config = dict(
    num_hidden_layers=11,
    attn_scale=0.177,
    bias='none',
    init_std_qkv=0.0306,
    init_std_o=0.00798,
    init_std_up=0.0306,
    optimizer='muon_variant',
    decay_fraction=0.449,
    batch_tokens=32768,
    max_seq_len=768,
    doc_mask=True,
    max_steps=9650,
)
MLP neurons of a small language model. Each row is named by its layer, matrix (gate and up: input weights) and neuron, and shows model dimensions 16-79. Each number is 128 + 32 x the weight over its row's rms, rounded and kept within 0 to 255. A neuron's up and down rows have the sign that makes its largest values positive.
A block is one neuron, or neurons of one layer that tend to fire together. Before each block is what it responds to, as a language model described it from the Wikipedia text at the highest values.

Responds to: Split-off word-initial "h". A lone "h" or "H" piece that begins a word the tokenizer split, as in h|usband, h|umid, h|ybrid; weaker on other fragments such as bre|ast, highe|st.
L5.gate46 [143 124 122  64 147 133 106 184 118 105  89 107  65 186 151 127 167 135 124 107 190 116 162 146 104  66 129 113 125 219 156 124 142 117 152 187 158 144 172 104 176 133  96 139 132 101 121 163 111 120 151 167  48 129 150 100 124 157 151 102 164 146 111 122]
L5.up46 [ 82 144  75  87 148 153  74 205 105 100 164 189 149  89 100 132 176 122 127 118 119 110 147 110 149 107 102  99 108 111 118 151 136 127 127 124 107  82 114 121 138  96 139 132 101 148 152 149 141 146 147 177 129 155 124 105  93 178  92 124 137 129 152  94]
L5.gate179 [ 71 125 183 158 158 130 138 192 126  97  70 114 113 118  83 136  97 137  81 146 129 132 183 152 163  87 238 145 103 142 116 136 183 134 104  99 118 153  81 185 157 169 110 112 123  90 116 125 142 121  90 109  98  87 135 144  95 125  71  82 174 138  82  92]
L5.up179 [143 147  77 138 184 105  67 105 155 165 116 125 161 142 114  95  99 115 165 155 144 147 130 156 152 113 101 150 125 160 142 128 161 150  95  94 140 113 100 117  69 103 172 154 149 162  70 159 175 128 110  90 130 109 111  69 150 121 120 104 153 166 157 155]
L5.gate182 [ 87 169 186 103 145 177 163 146 133  88 123 147 139 104 114 119 152  97 125 127  86 216 151  99 112 104 147 128 185  91  90 124  86  92 143 160 126 159 162 142 110 124  65 115 122 106 117 107 105 149 149 117  84 123 163  90 125 155  68 128  92  95 125 128]
L5.up182 [122  91 201  97 129  61 158  73 128 111 135 108 126 181 108 128 112 112 119 132 213 124  91 143 142 124 129 136  99 114 119 155 190 106  58  98  89 158 166 197 142 113  74  54 139 148 132 104 107 128 122 123  98 171  71 117 145 135 155 173 114 131 152 136]
L5.gate346 [161 103 159 214 128 126  39 155 127 133 115 147 119  92  32 149 105 158 169  69  70 127 133  86 180  87 115 167 172 117 138 122 155 100 143 159 124 133 100  96 157 169 121 135 126 175 148 119 123 130 107 137 169 191 102  86 117 157 100 102 180 162 155 121]
L5.up346 [ 48  64 113  68 110 118 224 147 110 116 113 121 144 140 130 147 120  79 112 136 113  68 170 118 102 126 122 135 120 101  66 182  91 156 161 141 136 105 113 180  58  84 161 128  96 130  52  52 108 133 142 115 120 103 147 106  94 138 129 199 101 160 156 123]

Responds to: Lieutenant; role article. Strongest on "ut" in Lieutenant (military ranks and lieutenant governor); also "a"/"an" after "as" or "became" introducing a role, e.g. worked as a policeman.
L5.gate0 [147  90 163 174 162 134 120 112 113 114 115 137 116 102  72 136 143 169 110 113 115 180 124  99 108  73 137 109 124 130  81 158 168 171  87 127 154 131 131 137 157 125 126 125 127 166  85  95 108 146  93 124 174 135 139 156  95 157  97 151 131 132  80 194]
L5.up0 [114  84 139 123 109 124 133 148  84 133 185 115 151 171 100 138 196 144 129 148 124 180  84 140  51 111 187 165 104 109 107 157 132 111 132 114 164  38 158 101 128 126 123 153 160 166  82  89 144 173 123 166 154 114 142 161  99 142 106 112 134 112 114 142]
L5.gate134 [110  90 173  82  90 176 141  88  97 145 162 121  91  86 115 128 110  80 112 101 180 149  93 135 155 156 140 111 105 185  87 137 100  67  85 118 125 138 164  82 107 162 108 166 191 100 181 133 124 119 158 137 172 102  96 200 128 177 114 126 199 174 129  89]
L5.up134 [174 173 154 157 139 134 154  67 117 134 102 118 116 182 139 148 101 126 151 115 132 123 177  81 173 160 107 132 156 156  68 109 148 118 111 121 139 146  92  93 104 115 180 162 119  91 156 152 182  48 113  92 123  99 101 166 104 118 130 113 105 146  81 128]
L5.gate146 [148 176 141 174 140 110 138 169 102 119 114 153 165 113 140  52  77 143  94 121 197  95 122 131 151 157 177 173 183 130  59 127  91 129  66  87 153 138 137 129 105 153 118 197 117 141 100 132 152  97 133 151 154  97  96 167 105 174  91  91 133 120 158 102]
L5.up146 [146 193 104 142 116  90 179 123 160 126 132  66  64 126 136 124 108 101 145 140 175 120 165  79 118 178 145 134 159 158 161 147 130  98 101 112 143 186 138 145 136 135 108 104 136  96 130  55 132 137 141 119 123 100 108 106 123 220  97  99 135  93 166 145]
L5.gate353 [ 95 133 135  84 123 155 101  64 137  66 117 156 124  92  47 141  51 168 120  73 126 136  64 123  85 143 169 155 110 129  83  95  81 169 101 193  78 136 159 152 155 147 148 133 126 114 157 130 159 149  90 141 185 130  96 117 106 153 126 151 171  81 137 156]
L5.up353 [126  96 194 157  92  98 161 138 141  96 129 103 103 175 138 140 156 139 122 178 154  90 138 142 169 171 133 105 109 103  73 100 101 154 140  92 153 117 112  96  83 117 145  93  73  89 115  88 107 152  71 146 115 172  83 102 154 151 122 192 157 137  97  48]

Responds to: Mid-word letter pieces. Single-letter word pieces inside or starting words, mostly j and k (en-j-oyable, ad-j-acent, ris-k, Hong K-ong), plus colons after infobox field labels (Class:).
L4.gate57 [129 131 140 118 106 144 131 141 137 203  90 105 141 111 107 168 133 138 141 105  71 146 107 203 127 144 164 113 132 123 116 165  99  76 171 118 123 127 151 114 132  66  90 119  92 122 108 150 103 111  77 109 110 145 119  95 118 138  88 115  99 150 136 126]
L4.up57 [104 111 124 158 126  88  90 163  98 140 146  81  72  80  91  73 164  97  96 152 117 142 151 178 102 134 223 166 112  96 128 160 165 150 113  96 115 169 140 150 180 113 116 151 100  69 100  81 159  85  74 133 107 137 120 103 133  83 104 177 117 121 187 124]
L4.gate280 [137 124 127  97 106 118  88 136  87  74 155 149 129  86 152 125 122 108  79 115 119 152 179 133  82 193 186 136 161 113  92  97 107 108 154 185 150  96 156 136 124 157 107 130  47 149 117  85 132 132 129 126 110 120  58 125 142 141 102 121  80 108  73 165]
L4.up280 [127 137 139 122 132 142 147 127  75 173  99 167  68 134 117  97 109 115 174 115 117  88 162  68 106 176 134 147 144 117  85 182 236 141 144 152  98 135 115 183  84 113 174 101 108 104 159  90 120  65  99 135  21 152 113 155 121  76 146 111 110 154 127 117]
L4.gate343 [130  62 166 105 124 124 106 145 153 173 154  78 180 109 187 107 149 173 170  99  63 129 100  62 139 132 221 134 116  94 129 114 101 152  99 169 166 157 174 136 112 143 108  94 183 134 176 127 118 135 167  51 119 137  62  75 175  97 114 122 163 145 150 106]
L4.up343 [135 163 181 109  77 147 137 145 150 129 149  98 104 111 141  92 137 162 135  78  54 122 109 147 118 157 131 120  90 148 128  96 111 115 175 174  77 106 137  92  97 145 178 125 147  83 173 122 100 174 109 105 126  92 209 122 135 104 112 135  92 163  99 121]
L4.gate485 [116  90 155 181 193 111 141 112 130 127 158  75  84  95 126  81 160 118 187 153 124 167  89  68 120 139 152 179 102 116 110 139 142 140 161 128 125  60 136 170 113 127 130  99 113 160 166 161 144 135 155  98 157 144 132 120 155  50 129  81 142 189 115 120]
L4.up485 [138 163 125 179 167 115  81  84 129 114 197 116 151 166 158 109 180 122  63 168 103 121 103 104 133 174 176 104 100  93 130 123 118 111  78 154 130 152 120 125 133 101  92 132 134 154 138 230 190 150 157  85 114 129 144 133 155 126 137 128 121 125 119 168]

Responds to: Word-internal h fragments. Single-letter h (sometimes k, ch, he) pieces split off mid-word by odd tokenization, as in in-h-abitants, en-h-ance, per-h-aps, child-h-ood.
L2.gate147 [123 140 154  98 127 120 172 112 103  89  80 148  85  89  94  98 116 156 159 107 118 166 108 179 108 135 139 139 136  60  98 205 150 115 171 120 116 108  88 179  43 126  89 114 145  58 153 134 100  92 145 100  61 111 133 131 113 147 102 124 163 183 161 111]
L2.up147 [114 129 125  85 160  50 152 175 127 105 162 132 120 166 138 121 100 136  78 113 133 110 128 181 139 117 138 138 105 118 135 102 112 117 115 170 120 140 124 199 142 131 151  70 141 170 151 107 154 120 171 126 140  83 109 141 135 150 115 130 104  92 167 144]

Responds to: "As of" phrase. The word of right after As/as before a date (As of 2025), also As a result, Once, plus scattered mid-word pieces.
L2.gate404 [ 91  71 131 123 121 147  96 107 126 191  90 118 155 124 127 122 103 155  84 109 131 169  75  69  75 108 142 117 126 156 147 126 155 139 190 132 109  89  73 133 168 133 100 145 137 154 189 146 148 135 119 134 149 122 116 140 146  75 127  95 110 116  84  98]
L2.up404 [130 127 116 130 103 123 151 104 190 144 162 113 107 154 119  65 142 110  94 114  52 166 146 159 135  71 110 101 164 114 175 117 110 104 173 161 118 138 121  90  98 113 128 123 133 136  99 255 116  45 136 142 131  71 181 105 125 120 144  87 114 158 137 103]

Responds to: Wikipedia section heading markers. The opening == or === of a section heading after a paragraph break (==Career==, ==Awards==); weaker on words like as, a, became.
L4.gate198 [113 156  86 146 116 156 105 173  61 104  97  96 101 163 104 128 131 132 153  98 122 201  97  76 117 178 110 162 109 127 101 140 174 147  76  97 200 195 109 135 172 148 163 151  97 101 166 131 145  77 121 133  95  85 127  86 164  98 146 118 110 136  56 147]
L4.up198 [184 142 164 115 142 158 101 155  99 120  94 111  94 158 121 140 125 167  87 132 174  90 138  88 104  99 109 152  66  81 143  62 167 104 144 103 134 159 158 132 143  90 133 129 140 120 108 126  86 128 135 159 105 113 175 101 181  97  91 127  49  90 112 117]
L4.gate264 [136 159 141 126 125 160  98 155 143 127  79 117 101  82 100 140 126 104  59 140 109 140 131 124 118 170  82 174 160 156 116 127 119 135 109 152 161 146 177  81 109 108 152  94 120 165  42  76 121 166 135 154 158  87 155 143  84 142 127 112 143 132 100 113]
L4.up264 [ 95 106 153 170 140 110 110  99 131 171 150 173 106 108  86 196 144  58 118 106 174 112 165 162 105 112 135  80  89 138 108 120 129  84  92 185 113 133 114 124 100 187  48  79 149 147  62 132 150 166 102 136 142 111 104 143 112 118 125 150 175 117 110 140]
L4.gate374 [116 111 183 116 168 128 145 115 131 105 190 117 157 119 153  77  89 199  95  70 138 124 142 120 132 159  78 158 124 112  69 120 148 111 144 142 100 121  98 133  98 105 110 123 119 127 189 101 133 128 133 143 164  87 133  98  95  98 124 157 152 121  80 173]
L4.up374 [171 119 114 152 113 176 157 164 143 126 175  97 101 136 151 127 163 103 107  94  93 126 153  57 161 147 127 138 134  83  84  89  86  93 109 125 139 126 134 129  98 147  99 130 130 132 156  86  86 115 127 116 113 151 170 140  38 120 167 152 133  52  99 186]
L4.gate388 [ 57 122 140 116 118 168 175 191 101 119 136 180 138 138 112 134 120  94 141 147 177  91 118 145 105 133 115  98 103 142 205 167  83 208 125 153  95 184 105 132  94 117 132 131 155 130  87  96 104 114 132  96 102 112 106 153 115  84 154 118  83 112 168 121]
L4.up388 [109 154 155 129  76 162  97  91 150 103 138 115  98 136 165 140 121 134 106 169 154  39 129 130  77 146 141 157  91 120 118 152 151 136  86  97 128  90 210 135 113 109  53 105 154 108 148 120 134 129 131 120 173 139 132 130 121  96 129 109 105 144 157 226]